From a checkpoint of a small transformer trained on Wikipedia.
Architecture: RMSNorm before each block, no biases in attention or MLP, normalized queries and keys.
Training: a variant of Adam for these matrices, 1312M tokens.
MLP neurons of a small language model. Each row is named by its layer, matrix (gate and up: input weights; down: output weights) and neuron, and shows model dimensions 256-351. Each number is 500 + 25 x the weight over its row's rms, rounded and kept within 0 to 999. Numbers have three digits each. A neuron's up and down rows have the sign that makes its largest values positive.
Before each neuron's rows, "fires before" lists the tokens most often just after its 100 highest values on Wikipedia text that the model never trained on. A number after a token or word is its count.

fires before: " |" 58, "1" 20, " " 5, "|" 5
L11.gate1525:525525493535496554517474494497501469461537537524494499539475456461529486528471486518490521491473506488486487522474493529542500472485558536498491504515467525513516501528500479476454498482491476560515516496505476510545505486497451487553464516465563469506474504476495503504485513497463510508
L11.up1525:512520479493523516486552496488478478515519515504465478482477518466528538516485503546445491470516481502496530501502464523505497524531523535487508478479462476443488555514531447498471508461478515525486495449508507540540475488516509505509495523536561493530492497496478504478538471515483498533
L11.down1525:502507529519497527533513495514473493507495505505519488495497504542511508450473493556502455483442469499559522508479506504459508552534506491474531554522484485484505533504485489467541483467466536490504501432491566492527501493516459525508495477499518474509518519503464483510529512538496471479

fires before: "0" 24, "1" 22, "2" 19, "3" 6, "5" 4
L11.gate310:497499465508495503486495508478504462518467527458520504494514501460514474509535484545483488454529515540478512522479484497516462487482501494490499553500473507501493446447511475507514493496510474515488499477526489509480481496530460540482501491504478491473483498517532489507496506480494483502
L11.up310:520553461542566470488490504503481524502525470475515518489488568515489484485484483501537467501511498508532540483477501493529538498485561526506504435462488516461506489481465519520490560489472509495503510494492474481518519469457509474526477502502498517460479467526474528500531476499474502492
L11.down310:469507521524537534500492498510485504508529492479515526479506467450494532488482509488494499499504523522505489502524480472459471468512481501522475501508461502518637524472541489537502466473494500555453503491506472507475541477519437518521538511466478516514525518494536490525505520551498463505

fires before: " " 68, ":" 14
L11.gate1154:491488461495515483506504479496519512465441480498501533488538489495520525499495465517512509477507521500540549493491467513466495502525519488482537443453487494544489424487509479575467493450532513507529514495495528517465453470469485518542449518500512503451469483549496472490503502525473487539
L11.up1154:483495542497509491462490460465533504533453503488485516516544539457516505529494498534503478502498473472506491457492482466466504469499528526514504476518546519505503524523520499489422476487492484524506462490500518509457484473516498487482450503487497492517502489541516484504486482527487497522
L11.down1154:479527489523412472454528496532471493514508488484482490500492527527502490521499526523477527478543489513477527511464539513503483524522518514464522498499503495474535548506501564519496464530473510492474578500512501495495530455482527496530524547495504513506488459503454491519509516490505531435

fires before: "-" 30, "|" 13, "=" 9, "le" 4
L11.gate1069:550512517536429480458481486495471507523450524485481483526534443500542463513524503538460467467497530521479520466513492491503455521534509505453473466510503520482515519497522522480495521505525491509489476520474500441477480475495542504546551513492504500466493511492496472498508533482519533516
L11.up1069:472484513483479501472458494550495460493478511505515454517487511463459488490503516480523491502457496503452498462499519493527533473571518430551555518506497518514518483545535469502529525479516488504490507471508508464486504460509488493490538518496500482466501502475446470491487465545510529527
L11.down1069:480541462531505534498456447529496501554489475501495536477523420507504464534503503511502504463555493538507527511463489520503532516516507490457482509508485479526562441454523502514483550534519479525466457509514460470506521524442481486519536522468501507470451461529529514491499529507506456556

fires before: " |" 39, " |\n" 17, "0" 7, " the" 5
L10.gate1127:536561493527488484511540483500503480538503479509490532446500483468532486518527472501515500481468498458490513515508527510474521516527507488480513494487465474536491468534523479489499497517489497517524528559525476505483491552464502470564509489494538475501521515518474551461505479473534480473
L10.up1127:530517533480482476517560511468478448494528483480487496524480498496506512559477509494486502496496519525472498513524508505499519479533509497496470498513462555487470485465518476508509493497485504507480472478501496475505515470463492500461507497498473501505519494513465517522500513487518519496
L10.down1127:487515515496503522514446501496507464466506529507491496502504512449540495504525486507462552523471468527506550501519524517519543518500513503463556495514484518517431502474521504458530476531514514491498506492502521504520440471475500520467484491518512435478487481471481546483528468484505496519

fires before: " as" 36, " in" 10, " by" 9, " the" 8, " a" 6
L10.gate305:496461451503503531468479512471542511445493504548498534555514502451514499538586464521527511488510493490516515493495518567538492497478538474497482492559511504569504504572497520492499535520525512481508493523530485557526503495491523470481505524490558473514465524536486475487475520541499548487
L10.up305:491482440528526512447510512500516484467510527521513528515468481502541491529565444523549493489493536502496513501468480528528496467485525497456481486533497531536514497545493514470500548493495503475501522493508506539510487474502517492471504540486516482486484517515485459515482497501495494513
L10.down305:481535508504519518521529501529529531523473474514517498453499507545522487499507523502501535520550526500486487502500496476483542515493470490508495527496497518467323485487505488468550490461464471436481471484490496475520491487522492505470516485517451463532513508505507524504521500522487502505

fires before: "|" 36, " |" 12, " |\n" 10, "|---|---|---|---" 9, "|---|---|---|---|---|---|\n" 8
L8.gate237:534518517474523527536520520487555502504473465502477554525505478492488518529491482515502518518524518491517507485533501510516502473470520502486500472518492490523527467508493544523506487542525485496511472492517511528512488552465503498500530480509503499503516490498516482544450465494479472515
L8.up237:479528488485494493430509527508519502481477521553512463479500459515479533516483544489458460482520502490493521504493489517478504530498495540491487509510479482501508459549500505484491525494485507508495535464480496499504556512516478485535454497503514450493504492466525475478493461506501491486
L8.down237:477466516517490528494470512502501524487518523481539467467509502523532491485507541535472480487527547510468440491504500524533481535462484473535529483429533450492535518428491542565504507498485520498526459452464449514536481506530491529490479441510508512543537513469490475478506482426527450504

fires before: " " 34, "-" 11, "|" 7, " In" 6, "20" 5, "," 4
L10.gate120:562527479536443538489514504493503481510499504458418491496510487506490516520508480524481563490470469471487486500504538498456477483529448493478507515521513496498506471522484540523523504492465536527496489533512501477465529516495522504513464549510510501481507497518502474518520489499499458515
L10.up120:539501492535495497502495506540483514485469470487491476474525513489501489558523503518447521541526472474503502547426568509515478515541505474476527495493503535528520548514495548518524502515529509474541476492550503504505515483481446517490499490474485568419533490525496489524533494504473505506
L10.down120:522469457519508466511480507528560501478579446504502534497523472485491472515483511482436503473495505521545522460514541518517485538535451502490493471494488538511442513502477496522478467435530510499468507468534494466502501494493495482492492506511499529503470490557536484488513497501487499545

fires before: " " 39, " the" 13
L8.gate24:450536496546486470485516492469487508520486487488464503521536500435507495507493474501521534520520473470488539498504498480506489470516482512540503528499507483500540474506520470565512464499479497503479476496516487497502522469506455529471500506517508506517512482528514472487501525528486508518
L8.up24:513527471473467508542509505474529504518502543538517500501491465482539469502504506491521493526502451506485485503501467491463482487494478490516498494488530512502535526473521468474500500481508496516509445549509485512478518507456442512516481483500520496490471509521532494521517471494485513553
L8.down24:502537493510509506481520487463496494498475527485457512486500542482477519505508492490501530493506512503527472467465507489493555501522521480509505499496468508464475509510474516520511508520486497514503500495497518513539546512517516557496553513500466499506513493515497496533491483467501480506

fires before: "ated" 16, "ation" 16, "ing" 13, "ed" 9
L10.gate269:495486529501521532478471523515501480488488519497514514543495562516516490523488450492473510517518514495511543519527518494494492503427508506483502499526504512524494542465503538504472481530519534479530482501476525512474480543522484567517520492493484463498476457485577491494483517509514492546
L10.up269:450498504481507528446558548539502463527520513524524520541525504487489501528462533508477503504478480511541518557472508484488514494468522516550527500513501517532495525527535513523509471492522468511489521471524502470480509480515495521509533494498491533516531493487524490479501469473465501496
L10.down269:442453523484544489537484521505476505451489484511470500536491481517497514527496512494519488465488535513478498491518515488467480457499534479492560503490451470563415497451496486474489467483522490571507566479464529487506515476502487515543477483482458529518506530497496503505526524499516473515

fires before: " " 58
L4.gate59:490519481473493466479530492494488478480526516492505522468548491469492497501481413494477494545496510480491499478505510489490474476526458517503483505465480475491517494491522449526454480462459505508484465502522463473490503502513475503517512531494499506493528508483523498491525505510487475544
L4.up59:519515505473499484478505477525509519501485532464461499490480517490493470556519473528496504505517482517493470523453544502481507514476483535503505574493531489480485509466472516523482515538503526488502523500488517498475457508475479492481484501534512509481497513500503478506502536525514520522
L4.down59:540472474507511474467525507494502477466483479516469488463527499498543529517479485493485492458496485530522508479468500521507517492472482510488500479522480522480466554515504543513462503518498534515475535461528488538492525491495517487501496518468482513484535496530495488453527498462500467518

fires before: "ated" 16, "ation" 14, "ate" 7, "ity" 5, "ous" 5, "er" 4
L10.gate829:540536489504498472504523482491510486514495551529498443509523488502517458499486439524500491500509508490484513506531507538488496479469458488471536485560514504551549471536482473503480521456490502516499510458490481466527465508470509478496490490494487492520466491497492477504506507502510465528
L10.up829:491494474475503486492486499475525485537465509472474534493475509504460501484496517501502498517448423473469498523462462503412541474520491498441479486504542546518517468515500470500536477524518515514524530473521480543503538465509491500502497479557512502530485517478531487492463482464517498479
L10.down829:510493562494441458491511445519542524482475480511532536545544484525503482504465531515496541515501500515479512510524519506523492531504503467490541501494492494549441514490541507504506523497503486533499517505494511484519524512467463526491554490506501524495506538462522522512513481492493476512

fires before: " |" 36, " " 16, " season" 7, " -" 6, " First" 4, " ESP" 4
L4.gate1038:524552518473524535534503524502543503492490522562546509497548480529526495535517481523466542505528570487507521509473457497480475471525511505485479486518483491550516471513509519528476528504489496551480509506449514498541500569498507511494482517503502504515487472540475493505473478552497495506
L4.up1038:544493551517465502524498543495435495514559514526485493466477501491509503461510512469524510500499487507470532494496510465502537498528524498465516485531462503526479507495547490477486468485511495517470515481477514476516450509501523485506533495521519482512452524474510468492482507521469459504
L4.down1038:538519514505497469542514492538524496538492498482501555487520537536510488516459451543512470539493507507490516469501507506534498487490481494519509463513512520531445456492498520527486483483534503466468462533512523526524461510530496497453523492476514470520468495499455482524477524491471519527

fires before: " " 50, " in" 6, " August" 6, " September" 6, " October" 5
L8.gate772:504499554486505511482434469518566470495471478505544505508482461491516549468541486479487513527497485526491487489510476555467465488519499493525487525514500494489519466509477512527492492469532465486524486499519537504452529475507470493506507523482492518450516452533497507505479521497493468547
L8.up772:483491531513488512510474461485525534485477535504506503513474479473522539503515494477522501508517498482537507494490536520499479504491498486483545473513452536506508485552516538498461502498458449499502485480517495464527508459535448495464488511479489505497508511546491529512496517529478465548
L8.down772:496497523517439507480472474477510464520508472480522505483481464541483500501492479446531549518498522508463490485507485543501497453533531492531503497502496511468463512480480506484535512487496479501492534510546511501553497444477508508532523506485465517500547463501532497503476507514480447510

fires before: " " 36, " |" 27, "3" 8, "8" 5, "20" 5, "2" 5
L8.gate874:525565497495496538507535449500498484498472502538510531499499475476516472505501506553478499523535524501479474526485531520501474497503496516511483511470483495512558506500503523493501564505494445519505501484509513519485500548508501495523473477540508501505478517510487453504500478513492511484
L8.up874:520487502464535495474512515490496512476455469506492516528510515514506509515521476492484538545536460491565496513496482481560509504509543520492504560501550536519487498484503442526488480456464519515484466492523505472527487499468486480517541491450527474448509475507511488493473503517509488508
L8.down874:480503488509510502481479522464470530494467540532486509526511495500503484518518488530498466505506505480493505511508498508502481517477460468496474503502499481490509512510515495520482502558438506540474551491524472520466519469468488507510524492523487531552511465503495473533504541528505483521

fires before: "09" 14, "08" 9, "10" 8, "07" 7, "11" 7, "12" 6
L10.gate109:487500499489489474535485518522502471486514519474465487486513499477515539445497508525519514488443452522521461547483486529515520513529540503500430513504510501513472478512513452488506502511533521516438506503476489483465479511531504482516472502501492540510468482482501507496517493510496509514
L10.up109:513492513501484506531473494523487479503557540473502476455452498507468514475487507500499556511472500479514479509505472523507502468497555512487451551520489478515476492495510469491497521526538529478503479536463515502451510489450512501533514509479504512498505491460491488483530490470498476514
L10.down109:506493525512490449490487484468495483506538535534513545485526537492493465509511484499486530483421516487511502490468494498489508519495569513485474499463498514456505504477486522506496498521474510505498455497473468512493491508512509468517440510509492470498466491506544518458500454519479480484

fires before: ":" 56, "20" 8, "\n" 5
L11.gate1067:478514433479510498471476530501531450512522499532469524482531492483480493488507481516519522534511495463543490504503504489500487480508508483531493543494437484494540547530481484542501501538524437514428517519508494459542491476522533507506494503541497492511502500478495483462473565488507489493
L11.up1067:475515514457515528537505509495504511500533511466487490528547498465522466517482512514513481502514503438507460519481494473522513471490513465547519480507484466528509494506471513535448498481528503505501502532514470499512467509524499539546479491486516489517457507494492477463510491506490522509
L11.down1067:500493465489510479460497505492515500493486522478505472515515486525521543524521499498458455511451495515528525471493509506567445467498490549541483466540531514549435482521516535481535514482541460503519562502452478517503510482531502493509489493438530500452504526510511502534501525473501472473

fires before: "07" 19, "08" 15, "06" 13, "05" 7, "09" 7, "7" 4
L10.gate1015:503541516515528471510473474483481466495520506507535467500524505487474498507521466506448504510501478465565526491529525499520501523503513488524452489448492488511499477524496501488478546462533490504514513510493475477478509510521502506517557472489487494514489485460484513512546483522507485484
L10.up1015:525523507485506499485466512481497526492476489501496500498534491500475522503496508488520491504499493540579479498492499480476497466512497473519536529526545490526482514472502449493524528462489502434524471501486483494548530517490487516532518452455486494502534475473522497495511517479470496504
L10.down1015:495537561494507488524528496443469461498510484510502509512500520520492531467484459480533492521493461505500459558494433506472540469484503498540460512463539496494455503464489450537481535472462513509489477500526505479536451490498475476507469461493524551556495475533472531488475500507486512482

fires before: " that" 25, " the" 20, " a" 7, " " 4
L11.gate1523:472494493501519533541490558529508478541506472488515494508523475530517494519563515500477496516515498508479509459537496516475509485532501501525517518469497521519513493515506510506569502526488476502512481497464488470496468501511478535497506506492497506459502490513501525521490519468529502478
L11.up1523:508480478488488484487445503508496529504506530502493506522496509491487498490545509507455517488467485484446525512477529481477477490525440487503484486469513516498491483472492507493489537494473556481544526517489483530508447497524515498469491505530526505539484511491518493482449539531489559532
L11.down1523:498489478501500530554500534486487504517521505521516501461502492475509519487521477500495488523520521480548537467506454524468529484481505487503521501505503526510524454516517473443538464524504484482450503481497474492481477502480491496497500482464484507477509477487509507489536511437572444497

fires before: " " 61, " |" 12, " Box" 5
L4.gate321:494489516512486485502533482476515444500549524436494494496498490535445494499561501514506494494504434489507521548477511529509514501489513516489510517542482514491501508523523479525485478507452443527489491480505469539463489466517525487508497547474528453455499523477478532480472515501538511481
L4.up321:480597524498511512524515512511455475506477472479531491489546527493544550509490536526517498484513515456532548490521532499507474515495490484473501487499505494511516498449525474489511511529437520531487470549539533501518493483484534514500553485527461525536474544531501483511518456449475513495
L4.down321:493477509546482503462500472473508487521508542482477501530478508508506482554508536519503490479470469490487552467516512505508499538516560527506530504526451480480491488531534550524508479504477512493518516491532492500471459449519493505493524515497538418443538509491482509475516483454519503510

fires before: "ion" 17, "ive" 12, "ed" 7, "ing" 6, "ions" 6, "es" 4
L11.gate8:524478524511490482492536519505490488525512492476525502505487461508480465505511463486518524504479539499509494495466457493494433553490507461444505490494515511509516475528514541504484496473546449559477460499486496548483486456525493495499484444518510492496502502528554532526507504485438466543
L11.up8:524474512488463498502507509500507539473507498518509470554473521485511512495506490507514502472511537485502502495509453469494490516516513526489481515476489478523490457495493512452503506503505504503510506498487499521468528481498508483465514517483484538490528499489505486488482493503535509531
L11.down8:505469551489494480536530496565470457480487511476485491519542499498522485532485500500538440492497512532485516487497489505502515481520508480477478522518540473503401487492497522530512460557528520504485501451470529532493519497509476526515497479519478525461494508475548536546478494538585516475

fires before: " |" 31, ":" 10, "we" 6, " of" 4, "ical" 4, " time" 4
L4.gate1243:515521492486526520489449529491513470473514536498538503505516520466511487508493488553491522470516490496499518510458512509545436503509490511511533455536484538516533480496531500494489495514469536508515507545465528545498496543490522487475481518506547539520489482538500494482438500526485483485
L4.up1243:468493499470499540450522506494498511493506476507536510525534543488489562542454488503519479529490496508474494516471500518511503479481503474519515540523476518486534547499448510498485500476485511498491476524472470505497521494460473535494480506514484516489460468530499449501493492529509479482
L4.down1243:524482520499428510467520473525482522493505498456484495494507501489506543531516520523513482507497468486499494498492477465528494481473502513522495445515519496477504554531486483495490535495528515486498528488505522500533518481492471536522507525505504483511486474440507513509478487526492515465

fires before: " " 51, "19" 5, " -" 4, "–" 4, " |" 4
L8.gate1289:483498498534534528549482459497543492504515489502479513518503517469474423484532516555519538495538512509510494459498507484490498506517541523489494453485525480514503482493490476512509510521435493511439523492409500454491528501503465506531484540478503498543490473478521446515518530545469498485
L8.up1289:474524505515542477491499483554521534499527498540514522490485487494482462495519518500523547532501480539502469495498511491445498504568520474486532464455533448485515475481470449503524480504462477546471540498448515461513497480497518510504492506474511494500477502530516470512501528535479520512
L8.down1289:514552468496494493509530540487480464506499481512534503481461486514521530461494496450499497510507463498476496528497521489523506474482461474498496485515523500435525524501480508513511492489503482469532436578515508537509483518497518514479514493510492515502526453468501515523516522480510565494

fires before: " " 62, "ent" 4
L4.gate579:500558498515502509509558477510468486533534534489508483508533490493498531506483466518476475494506492491510545554459549486530491507500516507474473500471481507491519520518505515468468522488478510537517467494492502510493527471514515487497490535500481497511508504522485491466537515492542519497
L4.up579:519494454500448478510484537510502483491535486467487489486504515527513481478464478505506545481489489479478519504510519491483474477493506464467525522464493543470497511518491472531513517476451490480492495459489523533508481485466467513527550464471522546479498506536447504472494496505516464491
L4.down579:534487502496498521544471483451523493535522525525524491470488524485503521447441513502483455501483491458496559461502514498543485520533504506467490470493485468490536498496549496501489509508476495500529535461525475489504504498518510499502536484475509507535504546465490487535461517498513463485

fires before: " the" 15, "|" 11, "|---|---|---|---|---|\n" 9, "|---|---|\n" 8, " a" 8, "|---|---|---|\n" 5
L10.gate1108:487486518536527492546464481486498502500478514537535536531453527473480484473531520512487526491490502526506503494503518545517515451453490464486459521524519488533471534566518507481483515486487504540459515515516517498521481489495500520501500489528527510458510505517462495468473497530472519480
L10.up1108:503523477510466553500528503483523481473511503526528541515495504491487523461463490467530458489463534490517465496459467495513494480574521523467503492488509541545512504513489515490469479463559479526497517492504520544524494500512514474523519506535501531464523502450507482473506490476465506444
L10.down1108:508509527509527469548495492478524535461511491526515504529495534524509499489507501493469564513489460511510532529548461520506484487505543525553486524543505510523510520516443465482517515500498448489516496501497535505447531496539491488509504521514479511504499508515468477512526527507486475468

fires before: "." 35, " " 25, " |" 7, "2" 6, "1" 4
L11.gate330:479495525517485506518485525493534464475485479524487469496487472492476528493508474516527499505491492517464461495449508499509497508486526487524513491526538501520514505550485507528544526550468477504508472494466512534456464464465467503474462495516516513515475533495478502524499512522504501474
L11.up330:537527472531464496522462473512501519495507491486483502519575474504474535475503504495482480495519511501536519520485524481527514481505509485477493528485504498542498504519526541484498516473468492502527580514529512492501490535516512527467530514486555518520477514514540548494526506513548502504
L11.down330:504502529504508487488484443498521513516498475535473491538506488510504514539514494497500529486510533506509526480534486477518486523484498547518515525529475497484534505471510520526503503543499485491494507502478539462514491471486515511522499473464513514480501469504484532507500503447487464474

fires before: "18" 30, "19" 12, " the" 5, "15" 4, "12" 4, "17" 4
L8.gate229:530538448489567504458518522528483455510490531501607458501520511516498484483518525481475529476499491467495475495489482502516484498447523569488541484500548483494533502519489500505505521466458480522481469530486473476472517487467491470511491519473494513481501526536509480529505555519483495494
L8.up229:529501531512535475435525450536481493461552478523552505497512478494475500514497499498517520482523544466504523516472525497487498462508495530485519482497473484537507501538501511528489536516529473493472507514518517466514498491516483495480514534508537522522484488514455476486504534490509466539
L8.down229:512500491474488528490500548496447517520488484550503515509507492469479506478486531498467502459523492502527503443516500455533528499503504523520498479552513474437521534491494453500479459546494489484507544494504508471487495464474533492519525524505508510532506492497491483507484514510511496482

fires before: " |" 40, " qual" 6, "," 4, ":" 4, "\n" 4
L11.gate259:487549509502507509459474511499534488495534504522518541512518515483524468496529528479521547531495527477516521495487459473487451506477516509552525583495461494497510504480478489497486487499466487520477455498520468468507475461548532535517499503545492493507543501481505540465489509507497489479
L11.up259:485509493521536490485488484489527510507496471515515491533487529460499449514558534503485529488509501468509482540484476482519492531483468528471540493494450538520504481446482501493498524463523554515515513479503468513476516495499515483515484466463518483528527485501524483552459483502473476517
L11.down259:553490461494549501493481543466468495507504481476486471487501477544483485458437474512459524484468524491471556480510441500466473491528529477504516423530482462513481511536501502461464485534484507533521523532497553538461527500479490507475516515515497470484462534519519469514557498471502509469

fires before: " " 36, " the" 14, " May" 4, " February" 4
L10.gate542:499503487461483486510531510493511501493505513511508465502526476496534474485462484471469469534499530514514462494469498552522486434498522480439507531512463507531520479516493493499470524524452541521473503528499514492479467495457505524562540533475525501432497472545500481485472540497471485508
L10.up542:537482491544470500505481513496455482510529483544529489459495496487556520475497504489509517474513519477504462518524570471465478493495490462519540510535512518438510514505511506490518506526508517523571478508519457506509511499546482492468459506493527507522486487462503498457513516541485527500
L10.down542:470522499523463522503504485543490521498494501528521492517495520472496493506533486428437503462536533556511490489526504484474499422498522469518491481550485500499546472490498488444477487542502467482497460536504477533507479516495488499478509469478450528496499472521533489515540520468458497482

fires before: " |" 54, "," 14, "." 10, "–" 6
L10.gate1445:518481483511456506530497509521514470473526494522525522445493481513535515504526516451541520506517521475505529540512527476491499560494545518484499509488548510507493543547539492507527517513462524525524491496483462527449511466476513463523470540470498531508467517485498483471496473461455475509
L10.up1445:491481481511506510492516515490486512535500473509477514506551495559489515471488517493528506482479511468496496457475493464512493488500484478456476462505476528536512491481484477474516490470450531494496565464572495465519496539410497471513511516510502476508517489482468492489519548513481475508
L10.down1445:483480495498457519506490504495516466522491496537531455494541529506506501555453540490518499522501481483480490517501505470468504493514508496518508500510491475504494520498482449486499532517480491494542473470477493481479470514474513504442475513502513464472452526496506511525510522517483500535

fires before: " a" 32, "1" 17, "0" 9, " the" 7, " \"" 4
L10.gate428:530506500501491541489512496488521468484460553517471498460496472527538490478464527484505469500478536486528516540461511502501528470513536474458522495528517503509545504531480522517468495525464519512493519532522517484510518482522501463490540524429526503467500471500471429526467500466515541439
L10.up428:497491534514496502524483513499503519499496502498503490497502495485505500511519469523484492484481498513487488521505497514511441450531564515500510491511488498472483513506479566489468523471454518512473543480493556521478511522508487535485497512513515489534449525459480443471490500485460519501
L10.down428:470500510509529474539475506480499515506495476512517518504512510478495514515484544502531511571506504452506503508503506512490502468516505517549474508499448483521461496494511474449483506466494509520513484495502501534469476450537536531499489535470454509507489499499503461495468544518484561534

fires before: " " 42, " the" 17, "land" 4
L10.gate1093:466546479528517540527536499520491483503488473490534515474510484497500516505494511477503531484497529466501501516494494506525481510501504506511532426492540465414514475564530488529478522468546518508515497518518508500468522532471483489528506540457491523512514488489515474462487500516476503533
L10.up1093:511536522510541510501508417482479511465446507507507505454527447553487513519487501434494524498495484551517500503514491511510468490454552515520507451539475471516504554528525529516502490452505485495558520518473499481532471494516509498516524534463503483493476504503472510523495491469470501511
L10.down1093:521493465512467483529560477496513499492502447513485514509517541504517479509526486495503498489506482448533515453521497517518483434540504426518535475456518484508436507465482466484499453479488474508492565504506485468519487512484501486500515469523480508518504517481519479495503511480571469487

fires before: " " 47, "i" 6
L4.gate100:510519511502476526484528506501467487506510507496455536486554440482492487480493467547496496523508501482491508535464481500519514518498503526493515494498449525526513501510492504493506506509485473514509460486493504503533478493493524491475502508484474483468516484479462459482479512491482498506
L4.up100:468517500491510472504511513524510506525511450473529521447529519546451545523508483514500463525487480499535527518514495493501483466504484521500495464483509453513513480526467492518500509547496503529517496481501493503544472469520496436502495577481507470485490500465433497498483506502500535437
L4.down100:495460502522471453540505434476552455501493451531466514531528519495516448498493493562487471512465564485519481479515478514516519481510502533487524446433516432517451500482585509520488484514469549509457537459479528492462474480504500521489536503510479516489543514488484526498533548490500453498

fires before: " |" 43, "." 11, "-" 8, "|" 7
L10.gate332:489518525518487516509486459522486467534545505512546451484496497514527501499513518485501528457476520481512460496507548529469489500505500485487496504521502506456509490506528538517515530513499512519490494505513504507497513511486466478533475488483535512520508460516537473470510523511496489504
L10.up332:481499509521477511472514531529497489494527463493505520523493479487500499512490554522496526512491494530453532466434485480515466504515475489453497508562471498498489497484519455490495491477535498503473478497497486506528514519521497488487450459529500498547497457486464447502488498536530527492
L10.down332:523508495503503509534503477469535465499489466498512484495501528492529522475502508485502487527511488490513558516504516446467545528508510449508494486523544484508521502470531483493512514507518474480545525496515502488519478509537500521519472492478532541525499512478474485515528491545501494452

fires before: " " 59
L4.gate727:514513470516503510480534474533470453499465501484486511480510520452508538540509460486467483458485540506494511534488526478504517488534489526490439478484452526535531480534504490509504461495509499540482509482497490482460492479507458507496492495475492515529456478508507478518506491497478517481
L4.up727:462519516511508521463526495511500496479442484440518562525542482488528478536468492509488486496515488498511527468480500494502536476503471510466479538477503486566521494489507491533506495509514513507528509470483495540458523485494484518498480498546460534500472518561485482527468518499494478510
L4.down727:483477457497494472521510510472500501501466527471445519507486497484534519500490499462459508495508529511497555529499432498512491466543546493503479510472499463522518544514568497536529500502479478506515520476501501548448461519459469528495519502492514497484484499491499472514441485475506495500

fires before: "-" 28, "|" 14, "0" 9, "2" 7, "1" 5, "3" 5
L11.gate612:488526475525480530488438509523514470491523517551492490500540495523499529547494499529500511490509523511494508509507513506553468469500536559490505555487531510506511483465544550494486498507476465536519533500508482497526494505496496500548496537502538481513492501543491498502475503519483467531
L11.up612:482468538479505492501517531450459508511532502486465477472541506479538443465491498503476542527546494499490522467520441445529509549501519521499506495496492496525508547499490495472508495409499544523555492500521491482531493525526482495506472502529478507505475491534474483528556495510464531511
L11.down612:473504508474536536492508505494503491497529489490537492500526484508455491465528482507511497506487506477497546480506498513517491497492539535500550522501513503510498537488493469504492480463458482536499508483448471495526510496513484556533455477501541554487481493481534521511503457492505479495

fires before: "|" 64, "|---|---|---|---|---|---|\n" 15, "|---|---|---|---|---|---|---|\n" 6, "|---|---|---|---" 5
L11.gate743:519531467555473485471540474520478455467475458486541508471490524564493476543514474510461503538495527502520524525506495534522500523466519525479486462510473506495497478511509479514532473492524492510520476508491526532468530490502478552526520516468518473504479495458520488549498519500466528492
L11.up743:543476490501500498531521500499520502489528514523506511567517562543462480529491491501485499503474474482500508487484488531502476500518518482504502474502534511482510527570471486461503506532503457506465534492550503522466481479474486472516476490487572483535507509483487456460485512538518510475
L11.down743:491539515538463548490462516521462527526515522498497495532467542478534476488482503502486490459526564457524467520479500512498506517470518464479485512515516504503548527490484542509480530472476521498473466471498474520519488512497507463514469505547557510518531487470474503502508473498495482507

fires before: "00" 37, "1" 6, "0" 4, "6" 4
L4.gate236:515515480515508492497503494485526478493497498513508525488491498485500464522510441482482545517486504498504508510514511529532477502504547512425514513526502542482531536495541486519486463470494480525513513505521457503478515487515468534517532514476492471464497516470467456449481490448480470484
L4.up236:487484473510511499479494518521507513515503515537484461528501503509543524504540464519486486528535464491476564516511496546513507475507518526508514517490481543512498538497492470521485483468486468487530488507497497524480529485544485470501504494439502461511489523500496501499527523518448480497
L4.down236:499491501519525540519452532510508496504527503482517502506504484525515514497487484523484498537466489480508542447459489518489492467550540514490507483509490493504508511500466522533511486489479493506480500491496519479482535482581496482501569505531484433553509492455485525521533473472497511525

fires before: " " 44, " −" 7, " +" 5
L4.gate1016:486530502497492482593481502525495471515490530495495477503518513476457505545525505521463481486516522535476491519541465495498486496541521515456529524533461488460487477513512459514525543523466502512501524507496485475510491489525453491471508516493500489473482495482510463508502519498490511484
L4.up1016:515515487459464485493524521466473474498527451498477535503504509498543522500489450509498527490468481480517496466505488544471526492546488459501530528575521491525502525480560490504494494476471504547529496492479485500482534494475507497497501511497472537492531515475503473496474485526529513467
L4.down1016:512462492539510526539497474509488496565490521497469504510492488497478504472526473491504475509498488510476517475514494510507458515496528509479540504528451520510476530509520474540532509574485501502495536486445498512497495512517483496505456519480483487496516517519485501537486521493515491495

fires before: "10" 24, "09" 22, "08" 16, "9" 12, "12" 4
L10.gate1259:485509536475554470504500497524457454482499453480499484552552501521497502470478484530460500481476486525477490512537502512480513518443545541479432460533490518510499476496523509477487548510521505512461476503504529483489521505500508476480511520492514511499473490498490486520513513448511454517
L10.up1259:510504571471525524486497518488484484499534533445508508553554481481497510485521469485479480520491473523482504559504469487461522495495535529558532480556509532459506482506500525467517519484501467515452503445504508485486463498507485440527530492519488543503489454514455508523489501478504514486
L10.down1259:523494561518514496496506520502497522475496528496482499523456543491501492484521512476494496517496521513498515514476471404530521473519476436487499553515493504527470474463518486509497479510448533504528498509498500464521512475491494471532520469513490519516452463456517528531518467521507453485